From a checkpoint of a small transformer trained on Wikipedia.
Size: 19 layers, width 192, 3 heads of 64, vocabulary 2470, 8.95M parameters.
Training: a variant of Muon for these matrices, 498M tokens, 7601 steps.
MLP neurons of a small language model. Each row is named by its layer, matrix (up: input weights; down: output weights) and neuron, and shows model dimensions 96-191. Each number is 500 + 40 x the weight over its row's rms, rounded and kept within 0 to 999. Numbers have three digits each.
Before each neuron's rows, "fires before" lists the tokens most often just after its 100 highest values on Wikipedia text that the model never trained on.

fires before: ".", ",", " in", " ", " and", " Be"
L12.up685:540483467535498469454493534511568491493526451543570520465520510496464451458447479437560609528564507495530541466506466478454539499464524495538444574490504485518435543545549462466489525509448536459546531532525529542439529533450507554463523532535556469533489420453569478504613492405500507523
L12.down685:549445575481503479507546475496476576469523563494458470468451547479504516463493513533502430529516483504470564527466581453495450480470532498440518481496605516498456440512374451477467440473498511530554449597486513550540504473492524520449452436462452567507456534484496544442513496508482535529

fires before: "\n", " 0", " 1", " ."
L3.up228:476523477401533493481437400523510502522506453494532538484525504510493478438484439493554484561552592555478469484465542535569444474497498538519577521519511521480509464530576478467475441536492508523545516476520482489501575459457546543458529569520496529483565495543470524564502490554571511446
L3.down228:517531497529491497501480459513486535474460490426468549520505530495513486485476492498618464538526571440497466529469567527443502445460574464478479452531479531484468483501580436432500499485537497492453529464560447503544489450510531495548508534600489481500463480520487447514519436456505484432

fires before: "i", "u", "uk", "at"
L14.up678:497546475482453504462433440469512522598436457493492539546529567526545531566573482547582449547592468503540504447478476485530530453533503537536529572538601479481432506508538463502489537479429494451505540528521544454516460509493505446459455466482474521427580486496489493480499531447457500550
L14.down678:472612522512425497510454509487449415489462421498418555550542583565518505461495542480522511418496481488502507484475392536529561522525472516474502548506522542473451529543492478515505549458440538513492535452461422502497515507489541494524528444517512547497470472528506376500539553486509488510

fires before: "′", "″", ".", "ively", " |"
L9.up614:393418534443430506491476508509465409517486482466444538468516522619536496532507572468471493527473500525491442484497551436460505511498520488480540531465482472509486505496500495511566568490415558593553520474495466468520471453528496492458490500473510493494464536498490506424538540499550501567
L9.down614:549471584539411505498520515553424422520477467504481573501492518519537579468563466458458516429530466509504537475474478498534591496480525529449499555528494527615489463444441446484539528578502491466497541558560459461545499481540436520495425494562453489485498532450543490464514583516481466547

fires before: "==", ":", " ==", " of", "ab"
L14.up80:496587539552441462436464496406472437539476495476501442419504535501529510544448465508522461453469510430558544494602473524568489528524550497499525524511486479470468492522483478536475468539412455486487527523562458463543554386459471524460495531452557507507530469494513564521446470482517512492
L14.down80:511449557435523454535523473476491565484485550387472574504547507534568522463496544466458529505460475499471502532429506484471513510457493510522523476473495430500490579492515519500402503497488549486512515512489492495478559475470559508401513466504442442456493458470525520543508541516453469506

fires before: "\n", "oy", "iron"
L5.up255:390457503522479472497525571578528440558502401523390492553466506546459513567480489521411516468443507537567452509509502528490474412573473410499420449533474514504485479544482479504497479511494549523520471464454496455499548442509493527514509520492521587534496531498495484504538477474460493511
L5.down255:520513538493547520460566510476473534535475511506488384556573487517503504486528544549410511535416504555520579487512514489506491484478520513502510369462478517518505518479488468484480463555462512474535558448504448554563472535523550507426470460474518562569428502523505410454488518543510498523

fires before: " |", ")", ".", "w", "2"
L8.up256:517505556489528529485476518484495509507560523533484501487510476521511504496518524504537516576464473499467433516423473551460406498498530475428602472471562475561479487425573543458540573516498530428440532500432469425464485470543539463483526530532487490502525488567464474429554484416531495487
L8.down256:511515473431529528515447527515488444499545504488515531521436613525524525494424475492531469504423509510486468497484559489536466520491541500351492548456531519498438475515564519479509543503505476483465517544550427460412459551444528507497438535531532462519575486504496441521487502436540529463

fires before: "″", ".", "}", "ch", ":", "′"
L14.up327:503468486533470514537528510472458466526520532569459472465524464545512488567484493547578526523524533477470564488455443483483540507464482474466521520479479504583498420552418449533530499430472474458524491490522477472541465445487530456479499483478550634454470434546515515447531551512487422504
L14.down327:510480519495463448518542480469488366489494507511510543511421574508502477506519390489465443461468492506488508450554565523475503524463432500510548488431523471519466518483503468494535548499529449579486472494512466471510521449459468498521491509520458539519514468518531500529507493466503455503

fires before: "\n", "ec"
L16.up616:507526510551562491476514575460545492512502473559498505483502468565464531457555490545575542483499491483530555517522540475453527486558426562506450478477455496521499613541482496559440574544465491530474491554475539586506548516493478495483494504429515508462489515519400499451488489447556442483
L16.down616:557515470508437517540514488517448467553455502552503470455476490499519481483525540454493556405401456476505518491476541450503496549478517509464476418534457537501574466506450476501561537487535517441560497467617426480554497501552449585500510525465509495478531472496521441536492551569480493507

fires before: "."
L16.up360:476484498461464555508527519451441486535473454495494531490506497562488492535561446467540531498536502504464476483432523491475491483483468512510526577475500590576528476529511626479483523451422512487448540457448427434444538508473441541424446518486479515492535452481518535474441503477489516503
L16.down360:453466562441469495475546483563541540550517470546457492492496544498535474455507575504466440518459446482520554469535476472486519523502523551509445515513465509551434473501531510434472510493495477417524473463501485487467492541439585484500468563540426532445543511468467542561475540468480463513

fires before: " |", ")", " (", "ans"
L14.up717:466541458533476492431520476428497541562483545480463519573484540449481520524525503466448500429540517557475517532517498519505463507496406519524557523495484516435486496496426500483448523452497501504503460495558472424469533548576581531515546483485524578502474460522407435433573522605545485522
L14.down717:431466531517479412484454457526502491471449453551480496496503423530467456556529442522486513540526457455537545491450482515490570534466515514457494456417577514458523486502525479481459427568469567487494533549490495551488522484521476530509496527429470385537495635473513559558440458505487541501

fires before: "i", "res", "itar", "or", "iver", "als"
L16.up119:420529580505533488469488552515516515623505475574447474508502498587470599485540554469437514526522533514519529515426458500458506564435479449498538435543532486460515469484430492465538496450405566523494484484511457477452531466504471512491592522489490503503515538473483482387557473529501500521
L16.down119:533507428482467522448441533530471505462459475489545528481503535550503548468502563530529513536452509532492466471517558557452452448569457569574512562524470507478555473549471486505509490514601501468440459449516488500524458489529464564512463493559464530451545552468514487485480468485459596533

fires before: "\n", " It", " He", " The", " She"
L8.up378:510508531532452523426524525538473516496491465515506519493564565495476542509486491464472458527495458453476483496444489513517488508495486503561528495584420505476510545517441568442536566441472468439515501560470472522495553603511519472496462505442444544472463483418511609457511445473468488539
L8.down378:474465498519536499503525521533488503540548519571528482471492558519473514572495479426475494423552511408522490524445488514439526510542470504555488464395506526472493480532478547485494588527548563454525504477521474482467435491487486409585549519494490464486475505527483483442548551514473483490

fires before: "\n", " The", " In", " He", " It"
L3.up140:450530519462495522432517512544464528480544512528506538581472510427465561478505535523519470499416460484502462484530479464470501528522467524439460461514565461495509506512441447536493513474497441435521486535569518533529516529495526479514473498508559572488505590507505522596589524441503532521
L3.down140:490472492558546409498513496409500517538503520475515502489508533513511453510490496465435586548581517520475424601522514474500488458544509445533545505576434512507502472503458563540463583507533465559535494518518501529541454435487492512528546556501453562497458509477435524449501500482462464515

fires before: "W", "E", " 5", "9", "8", " 11"
L3.up554:480496432458492419495480614550519503539540521510555502470511507514443525509524492462588540501525489475540460476494509560506477477468475579538452486516561459500507509509493501553485540482530449418503409501538424445363443491582512492470578564520549457554548539568456450495489469460493483565
L3.down554:478494503528542493452448565511506444515418404460473539567457441525532462524482588477521506555449438497508472522502535493535463523561527529495467452450532547533515469521484511535506484504447487497463513536583494536460546514616509475476415516477512460514523543544474477486554568547444464525

fires before: "\n", "s", "ady", "ar", "it", "ad"
L8.up319:447623505559398482523545528510445513494556529515497510513522543556485474489535466452434493552463500501545487475526531464507477407494494473553503495515455528484441481409458553535486456474469465602495478496488496545490505457566469439511482522522537569455512499468504463509593502510565447426
L8.down319:455517507498533407519583475522482530455476492396476480518546507556440475496477500540532467536538444513467491506593511521509515544514506387481508491490483515486535458567472492510405591517521509454485484470470572513507475546475462499508529428521467431587483552481515550559477475443466479550

fires before: "o", " to", "ay", "at", "ain", "ered"
L5.up45:459561510508548479488535522462453482552464455460524473495526453513480502445549509601490510488515411484436556482502491527491488482513519531430474601542480462517575485519492640540493478516493517519573433473529419537519467427515529564506444481540414474490496494550504458454499529443520516518
L5.down45:469559453440496527441534455481482506530470513472541505515494491467454490526593485508461438513435446531567542528532519563483491467552456541505481474562492567544577489499507583520404512515510451540483543531508499473554593537470502476480550466445488482518522518501495577520462431458493494493

fires before: ";", "\n", " in"
L15.up553:446450490504565431520494500510470490487558449501520477621501460505487503443532448501439450553606487424571504527525496553488424411528466479534511516544541468495497559461433534508455493531528475470519559501489602511479531463488465483470520513484587505455479463479486462582478453447500560512
L15.down553:408428512522487454449465531458531442486485587471472442434493488502534544524436522528615451525488467504479522464548483510512433522479576531471531439464531544469458520459498527580490468536521487461505497487450477562444506492503517549488449533465484572467435525547430510515486521478467497488

fires before: " the", ".", " |", " his", " l", ":"
L12.up66:456453509521537437538475492420497400509532483527540496488507484604519519460516501513485502455452588496440512514474487501473472464509448520569414535510551502523565464512546493450470479543451566478575531487582502492549466521523483374510499476518448559558403571527480461438508507505455546551
L12.down66:528541437470522490465440543534515351501496523514490502517517490453444523500424458514546533469502513460525452462521528600497484583490487478569542494414540497510471510497396465524518537557567534418486512507456435601508510478500495536474554485514555547536476524466510502469454532533498505537

fires before: " to", "′", "on", " in", "ared"
L16.up509:480434467499553594436573483509528525435511462504535544442490498570445484475533512486481510498465485546483489533470509519485512536484426539479548556518499518502505511388449554478480485513491498542490497547453534514540549476415507510461468485568546592550533449472500498391553490510483513545
L16.down509:468497492520495475498559452509585474420585480519464493446526492562484513495497440512545511470517514416423551490460413453469424511513511480593421496454503506439482481506484492546532574507502440554528450481521442536481482498483515488547497468471493577583536523430512485498527464604506511484

fires before: "\n", "=="
L12.up288:544546534502501501441466483501573509444444462527517431454543491539518484562514557426491506465507522549517487466543453507420523557543489574535503509483518499470445493507497473512452490473573500544506461484485518481483512516508541529425504449551531541412451439498501453509522514542567464504
L12.down288:556525484510567511583499477593475469477538472459547473485486445505457449531403474515528489531513497393485526432483531505470548512431515530471508534453553460486478475511459447520481542520475455527546501586516441466493480475442523509550492489471550534447557538572476550488453484505482520482

fires before: ":", "ceeded", "one"
L16.up338:434524476524590527559476492483518501490499460470520420492434536447467495479567541531487579498504462555422529535496434520438509437520509557468530557500440546601535518529458423454517520545527503452434532522493518452525476568501507526514564569512549508503469536522515558554517533529443477443
L16.down338:501467527509495469466532460459514405393456493518531459360514442469488463444490518448554471476515562454405515513501482552526550530498570470563519447556533455436532546453518459538471478571479499510452486528522424433539557521475519456527528514505560472533511480507532466528507501512546524440

fires before: " |", ":", "\n", " of"
L15.up55:556465476531472498469510570479525489470494498433544463542497524521540487482444519473502547524535550505532556450497390492486565429537411554493486509423503427495539508484470512454539584497542480496488573520499531410483532453462504460502504498566463534488534480484511497451587516547559500475
L15.down55:512500518532617500519553518517537579482504491505469480484519489498575535467385388602541485532493413584480519477485539487497508474488537469548497471530460437497489549423546431446518408475500537483500514470494440543539492537515508539504497534461419537522447450511525533548556480488521461507

fires before: " by", " as", " in", " to", " for"
L15.up348:496476510456490536523505487547443445444537500483463474440506498545453533521483582503565504519454463549490524471508484532471502485464454551490532517453499469465567493471434555484408483549547423526493471532518528498464525455505498471542527565476516509488529488497458491478540464472502594470
L15.down348:532469451513493559556494426521460563477573512478525444502521510450586529457476525517528486511467473545529510500506486573479425546445479522486538543511500576497537488479417469553505447422507403459498522537495469513474479538458527572478440505577552509544489526431484450473511513509457487495

fires before: "ation", "ations", "ated", "ate", "ates"
L16.up472:456499446480499467497536511430515524518557503486490508574497492551440502541503525462524536560540437522482519492510426538553502523493545535521512446521418453502462441453537606522499458502547571526569546517449466483460418512498487470449513502490438448502558498426457502552553544518494509489
L16.down472:443515449433508492557466490533482563506467486522503484496499526464424534553492533475555473497522554519550521497565383487521522514523504489468496483492449500602443516506497512548512444528488549518448501497519555442533521570489502492484539571591373466511493503505453616452457500522554526460

fires before: "e", ":", "itar", " |", "ages", "er"
L2.up372:542504549518500582570411509552533461527587530484513504544597593478522484562542581455508560507469425498461459546483531459437483514552479490496466530480504490533454563466470501463514488491500570485469457464552464434507511610544505488589507496463516488463422433483504503537535530509532555520
L2.down372:506555523532520474511442514528525473534505571474427504467497507492526459503470497498551521503569493519519410458498537493508513436515442498502543526428478551466530532454579535499495448587557498472538546420490524421428493548521458488463530441517503442501464462535572466513449486510543523408

fires before: "\n", "==", " ==", "ation", "ess"
L7.up543:547532496509467524416519478536484492512534455565465487513556471462461479485462521491502522489494540567553497530462558475475522437513484437586516449535556447519481502528468509545485472555509451504466474481480452443552502429516521549434458503484493526539579491540513507519486428431471478518
L7.down543:474475436538541497520529518525530480479472529536436471525539492463447523513510506474513507490484464520515521454460428455547524513537433548449501519464507566499413506488459553563465519493527530510477555504467518446472423505447569461516445505500503485448456498471615394547550466592547531538

fires before: " the", "|", "ley", "un", "er"
L5.up59:428500509535427464523538512506508479468414584483441480513541459540480517519502571457506410502519537493496512476505527488530570490476526490482529499499451503532512497430372503532600491545506517499499484515467453545505507460536566424490429518568482483399481509483536550496470538493447478504
L5.down59:504490625490598483492480416488480515501539543465447523588555500509459411462516524522563463546448474464500490596446478511488504439571513498491516532511513428522520493445541474499493563520464520462457481492444492535559512430502488484527525450569473525524512500518569493478414466536507430470

fires before: ".", "″", " ft", " m", " |", " 5"
L16.up315:469538520525471473538517484514432441532504466516463534492560487565518464518537487489551457525504551448419519497481454528496541510533541457437511539413519540584601564508411506562478569532493474550502446489551421517433505495572468430434526466487533529465553472511459517410526513469481529523
L16.down315:542522561505485504520474463522429511442524406439429496461493534515469513565498546441464461516445500448472503518534481523517555524460518501495498494511526538599533527496520489486559503468510530478484494532505464526480449504413483498454509497486546547490484567518537533519504482475456507537

fires before: "–", " by", " in", " as", "on", "y"
L14.up22:524497458492497557516510486505525567501434570502553503445474546466549528508524471528433587505566544436581579470545520418514518468473498488560506518547502498491518506536433484519518518525533432536479457579517486512500556507488506578442407504483476547493522474440465540445506470521479481459
L14.down22:504442505632466486492492459472541537504516509524481466498531523526426501538431450502521473486544537504503509418542421493539510521494544462510465449460431567485473511418454497505454537540536515498487520498546535515465538519468573394479572486499405541472485483467499502541473562487536454538

fires before: "ation", "ed", "ated", "al", "ations", "ing"
L11.up337:483497384481500486541454484471423475496468503510510461459522456560485505500503450489500560484541448444547498502558461528493469558462469486532481510482470461449485476458495559563491508494478533479502568501581532539512479519553528519366442512529560555491461540475492534499519495520446463501
L11.down337:567538474507497455605512472473549560550484469426507490549488504511475498465469487541539467608471455428425556548545434477549491573516450518456547466499478500477473563543548532497442469460460508498510587512520594427559475539511481533500519486491561530484471487557426521549449410530498499543

fires before: "2", "5", "4", "8", "6"
L12.up396:504517453458562462491530438530434489476598499496527509507456427547537467479423502548510514419529519459494495505461473487464458479524489501499542505518563471505493462438610463502438484540575553549491515445537506462477464533526530466502506577506519560436441538477528498510514482499560558504
L12.down396:451451544483593507495542480507473471479451495516510541516495533508458466446559441481523552473444497468547441462465467470588506557494518522510541463470510444558470521571504550486544502508528560526520550489569520553551489481521493444476459481481507539475494579495561442518495465461580543459

fires before: " as", " in", " by", ",", "ter"
L12.up100:489512522525519630525506514525454452470488486496497474534504575468497475478567510479456518482482495419542538492486528477446542545462482468450552560478537593475528506551429515537461523510531522525462499491498530514486553496448435451548465500524493496497576446513550484474482470489470562483
L12.down100:489488496489438503557486510455486508472505415487618499525505483516558465478482538462453510494524491520516453476532488449527492490531513495423529555580484484419498518554514502490447471489495521438459575492491458516481540439501513493483528501424540567459533468442543520504574495575471529545

fires before: "E", "ing", "W", "ed", "es", " w"
L2.up747:507597507449513535456476415497449494490518423452539445472460548490490513484487463515530543537433457527461447476510494596506395462390559508487519489491562576480493493504486543480591491522508540459473448489569520481443509565511474458525519433511493468537526510487532511535439487441543464516
L2.down747:452533442460455537475515451474565547518480449528559475518428439495489455467477433459514559516534586515473515443443514498525493481544552453516450536496502583541549563531532506474494500592483534460445505580539445467416501444508561482555453537515474496490488558530488514487481482412454558500

fires before: ":", "ed", " by", " of", " to", " |"
L2.up495:461464482380500535510519590514565489464473465469464557541527513523498524463458501480409505508549507532481532404496484528493467498555473495481512538489562525484508503575460451481498446547581448545461438524513427545477521511523458471480526552501522460488489482510473464529521497480454469529
L2.down495:495548445532573493485530563530486501558479508517554538508462493501471510531481505540500510526510537507431551475462488474478408500510488411465500471414538483552475487513497559510512524488546484469533496449593555488522491548458522465542488513439572444469471607546474466483464448494456504446

fires before: "\n", " The", " is"
L8.up484:424555471518511559384555489571530523521509511504457481507565550503508464531535530478520461510516501401452430494490544514450520599464479572513532505530471551449414542487437460543439522420466484509453474406552512560502469502440460469537451533463469550500473488492417555514531442505520497454
L8.down484:503429500565453441495533422529449526548428541478508448484481541540472508509462465505481439501533455498518466442547445415446455532565486512514457474522530510474560502475478534466464471529502471512496491513533484521541523464508502471504590515446521551439503545499470537468538468529498484383

fires before: " in", " by", " as", " to"
L3.up325:481495500565496554487511487444447435470466586498464542443505528515452535406540498483472519573502459475525541513520533556422506483515537490540451534470476543531545490515475528459489480494493522478499564520451480517494519529454570515509504435541497541444572513545515522597561535449469459464
L3.down325:578492507518505437448528499508484473489455576466508510510560500563508510434411496486558472556548435504511543497428492512529472525538400543521498519540536505442555451503493555489530473501544422481465609543535493542517534452505524470503490507502459526497515535468471512508500453484432524506

fires before: "ed", "ing", "es", "ics", "s", "ical"
L16.up380:626542548541524570474476467515440479524541460438483455468458444545437536490564488484533495490490472477499481463547555501517526513513554516523449451417582533533450525462483532541445505511541478523523467502473521495590458431539527470539477491471491485462506483527535455485530455486530501452
L16.down380:502541441490497550485505476539473573494503449526511496551493456494475385495473498513511562542488494581513599495515462468510478464483510423511472499544568424492515491548528515531525517456416443465551550517452577560581572464474506509530545522471432455548425462496415568512523472433484495488

fires before: ",", " the"
L14.up151:532522395529489495469393501480505627488462466468571434437481464549496480441522522374545566472460485499532551514469455532469489522523475505566561522446522530484499493479470571464557508454503533549472529487494503533474494483533468483566501507531535466554516418484531501466484470506519548509
L14.down151:504488528462510496598483514426467600510440479541459416527490469478606540497447467581521476556479454521530525565491445453527430571476492456512538527520537415475551509540506476502452526488533491472466516521491544533446509497554547421504464482569522501461514454534498500548501500502485521435

fires before: "\n", " −", " 0", " 9"
L5.up656:430577490476461536524482502512534453457489577518504540501457450506548500487458500498610473481555531467434491471547520524567446485466458577478463421589504513483493421492549469464448445503456525465591504474494472476494514461498533472536566524489567473515427510514451449516556536547518463444
L5.down656:513509415492544477528482492530525423531497537547490478452448521427525522470534541411476502497550386477519518491527445527547423458463465579524472612534527510495491523462508392505460475461533500462538498562504490512452486565503533540517477491509544495502508475500450421510466567483509448494

fires before: "o", "ed", "ation", "able", "ate", "is"
L5.up418:434497514521527401541468498526493460517450502577517521489568492512435491555509593550487542496507580503499470514534556506514575512539548473490468513548537561466483443477483570545473480498520558492555559494481517432438517497483508468473538521457500441525520524540521445549500447383452605533
L5.down418:460504590515488526474493449488479498499438523518501509507456526491504480524518521461534437467544562538475481427508485480468498506519572451466466515495490486441514486491442570410463544587507557498526506437415455456536446431544495412496498480542522545501478564490548534485449554488452499486

fires before: ".", ",", ")"
L16.up577:461447524427456491504451539447542502481462534528536452553431514464483540542505536527496547557536458428532520500489557462448526508457560528545490512552481528510485490538532508469508562427472532466530468530527450513438504501487493461497522480433538460519568425479515491427569513491466469526
L16.down577:482526522519520545485466447473453513446498475502565478488541550508480433472508460530492446529496472529498480485426467477523514453486491519451492496500471466490508550481519515547493431576436518623487485565531518550505508487561474547483492464564429426523470470428450526542454483583435534463

fires before: " |", ".", ":", " by"
L12.up435:519424547485510440478572495494517426475567514587501518428513567516487564488592451541482508470538428485481490383513484465480479463521496470543523561502582456507563470402485443514508443414496559557581433525465446535521488540546462526447415481483515512542486490520502470518454537567524526478
L12.down435:549569471483486552566576524494595543492507485376480559497487526515486481514535540464453557477519539495479516468542599481507419469523480555484482476521526514464537511506504468440477558475530437509457465452486401584504452481426558509548438493493551538439512489514555493515485509520399561480

fires before: "0", "8", "4", "7", "00", "6"
L2.up272:481474536504604464454541471468540505534437509502477432501498527523487488456429555498545476485552473421502418518425541440505474516453459496448551505534553555560472509501544546516492497436509510419515535523449501462429500537522483478463456463524456469550451520532541462554524437489518498526
L2.down272:477455437437500437523478559534502523439453474417539506491490543492513523512470521553485455424437530446510487492473491513455565481460458540565486468480498471572453524473458490527499550443489488490480529512508466505498537558462482494549446475462546488488504542526560463441461549508465469498

fires before: " |", "R", "ing", "ed", "ement"
L15.up111:469506469509525438495522504515466572552501416492473493502481400550514482473528483508464512412617499538505442505472443547579525482488460501540481606439479552486481453467534576417441515457541509487532556452521448495448499548506481504490488495459497467487452458499498473532533461510439492505
L15.down111:507547522425473561455542487470533626474486491500575519545539434551466529532520573439544460550489501488450522460490431510446550522533546503485466496514522478510442538470477545580549497469408490540532445486554510555530503495457465532528567449485519545504504470498523493528436486520502497527

fires before: ",", ".", ")", " and", " N"
L15.up685:382542536497511455535506491403488523535468520499519477470483521531456500526492438448541557495490458392463518524440554507486514523444512460502522549543467514539454437520494557516539486495453523458581454559567549505515477480420469477480519534503506569485489500500483518568575454490574530527
L15.down685:494459485488512422475459535530485484488504588415424483514503588509514541468571450496422522501524477548396405479589599503427523499538491422525472483466514508455535486470478498475506495481529570493515528496478500510496494423475449500560523511479514526530516515491558477485520535527454540515

fires before: "er", "ation", "ers", "ing", "et", "ations"
L16.up372:516522536517502555526487561557440540556495443536488474475416506535433503527457514531490549479547508480480512451509476522453477527500443484419523448431447527496479536436498523537537514490492542527553468555530492462541528505437497442360555477514504508442492536523468419487487469506434480512
L16.down372:436453489484468453547479448535524560516549550526484469493563551478514515522512497555476490554466511505482551529511495520493478434514548421494514433600482555529494507528493474545445496463522521490568453484466513496521464467610464495521514476450385498502503523490455480501518521495498516505

fires before: ",", "s"
L11.up439:495489475589465480461519551479512593455507497636513522488482564484477515564478520425481528507543477455520535507536432490486442558499521508428489542475518475502526428471480547507574540519432525448587467545518526485480444442511467506530499502451479501547472447452487569497500464538519504527
L11.down439:498470496516524542468538538469465618531466449477502524481505568499446526456466500512528382554583438476539466491473508455481502520478448504500491504580533486527536496514443423523473540562550487479499452500487538487435489510519477482557495472489494534519486498551444482485468504500459474510

fires before: " /", "ov", "00", "ity", "55"
L5.up236:469476431503548485533493548538585489454429515508518535504517559484492532536604596507448525487448542480551507558455532544504529493433577512587466470519524535475527430475512447518473511548479526496435542521494507480498512520537506515485482583433572492511532528491485482455506486531526567424
L5.down236:534444579554491436558499489428565543522505467487480526518428485492450575510480481473480452435493501498484556496447494545439484470516467477557589534522519504455504435472486456495498514519486450549538505499529533508491529495481522542579440453425430438562543486447516480457494514490557529514

fires before: " to", "′", " by", " and", " as", " the"
L16.up354:475511544565514518469489513436528522475562519532485519436422464564580520469560462461502566521543489560491560500461535492450517504511493544478520510498470514491544452473478530469484518479452506493457506548545498544506555492480586441489461491481430466519489557513452468468506453503444531487
L16.down354:537451477555529556483498514452474458490531442460462480558534500484458474516454461527551437508503532496531501459495538521458520494401452548505437507491494545508497559435468466435494425505541532524532497461542488538533515421396489486526499499469468458462555512521506490493510549524586475483

fires before: ",", " and", ".", " of", " in"
L10.up274:583449546500513485502483485516524538486475583487474507473528531546514449469435469543491552447487576563493440486479479423537486537519453470466497424512497467486476468577537450471512569504424474470501539538468544409443507493530463550507496513505532508475542477480430526524567483506456435505
L10.down274:483513615489512435491490533433527492483423585462599463518481570546497516523420534467508458556424521547478462502470501498473475519538479551550512519490505472473599591482452418515510508539443556408480519538505498485442509499455486523535476388458516527602513498469511533513491491505516515478

fires before: "uk", "i"
L9.up175:516504516538482526485448377481523556515451482497420515492545478477550503531549498474496546512553552494470465472517482449582493594555458500465481460494521476446430463482477487525517448500493506507490534454547444503542470521520395523431489520540460490470629474524543507434505464531553465458
L9.down175:535499503456500452436486431539458503483513526442464507459541545441587501612510446486531516506483523510499451522547516450528492490591459530528493520544522514505524578530436455496502503481480452528471466508502506513523478518454502606454549482491427558481520463508493482429506534526543521461

fires before: " 8", "8", "9", " 9", " 7", "6"
L15.up443:478464486506535544509429505454467509551512517436449528494485523446524482444597504454529507475498562453417537403532542435560446576463484510509505503454519480541519482475489522528538487503504476457529520548549512440491544497465520477491522521500554495505416564509592505470534481500501508527
L15.down443:482530483444482565492470481517499489470529555538484495502528523484491490497448441439533501539497532438513522443494486490542497512472458522501454473548531528518482511485500501550537491549539466524621482569454547463530519395494501438525512494503523504482485443446440573520505407515451435556

fires before: ";", " |", ":"
L15.up529:515532501534453517471523501500480463465538391496534501505523521467563475434481443512504476539562581536474514459526464496521479485563521517554510460460483508507487497506475485564513553478466521532542513530518441503500562438546527565517561445561495517509534547503493448548501500544427513524
L15.down529:455487556465537565563451425507510556533442574529535524552496464469511435465528485524508569389544495501516428537543478530564441513517472485514526500543506465470519510545477520543494489488485546495504463464475566476507462421481528489532467480407501458494476523445500431569456465481564519481

fires before: " |", "\n", " ("
L10.up466:469471519490447501492513468602529514490501509608469514468529456578522506530510477451509466564431542543560492440476516483465442534488536401511490527492495502530475484494449518594515463490478485550496505454646465468504457535551452498490537546530548465557506510539451536528501508518539467490
L10.down466:485556482495565496448493549477524445572518501478486531507554517495436460589512484528510489538520469510511460482521517486438537500502505469578442513538540538515487557502447479504532455494441451508536475489541542496490522521493473555466562452535526516534548491471551467485445584519591432448

fires before: "9", "8", "a", " 9", "as"
L14.up239:472503545487507473501502505496522482540499436542539499563439484400462496511429486514516519493543495514490449463485516449455437448518532483504576531540537573595531504445489620496511514559525499548574509449585536455508524567475504406526469529488494543519457522452509448482504434468495538567
L14.down239:525493527429468524478546537478525466485580517525483445494527521487491503501490457525490507480498595458435391491537461454504443489530477519537521498446497451482524526495511521494451540550489484560510489451544464525465431505530446463592489478531543534509489472464568530540465486528462472486

fires before: ".", " |", ","
L14.up5:502459509556500545442566471535494484475523506572510510472452496617558510513510456461532523475521545487473493457491530540472497472512517431450561533474445500539520482528475512594521514505464582487505469442502488523473478535480479497453451511554428494471487405467489481539498471506446438496
L14.down5:496501489474515478460435520591506490531522401523488519462497535434564528490528502538481490451550428463472565475513561567478494489536500532504504473507513508595467468417490510455488503530505461521511486486570521459434519536436483485500485619564402501464504529516503520535502484452511511487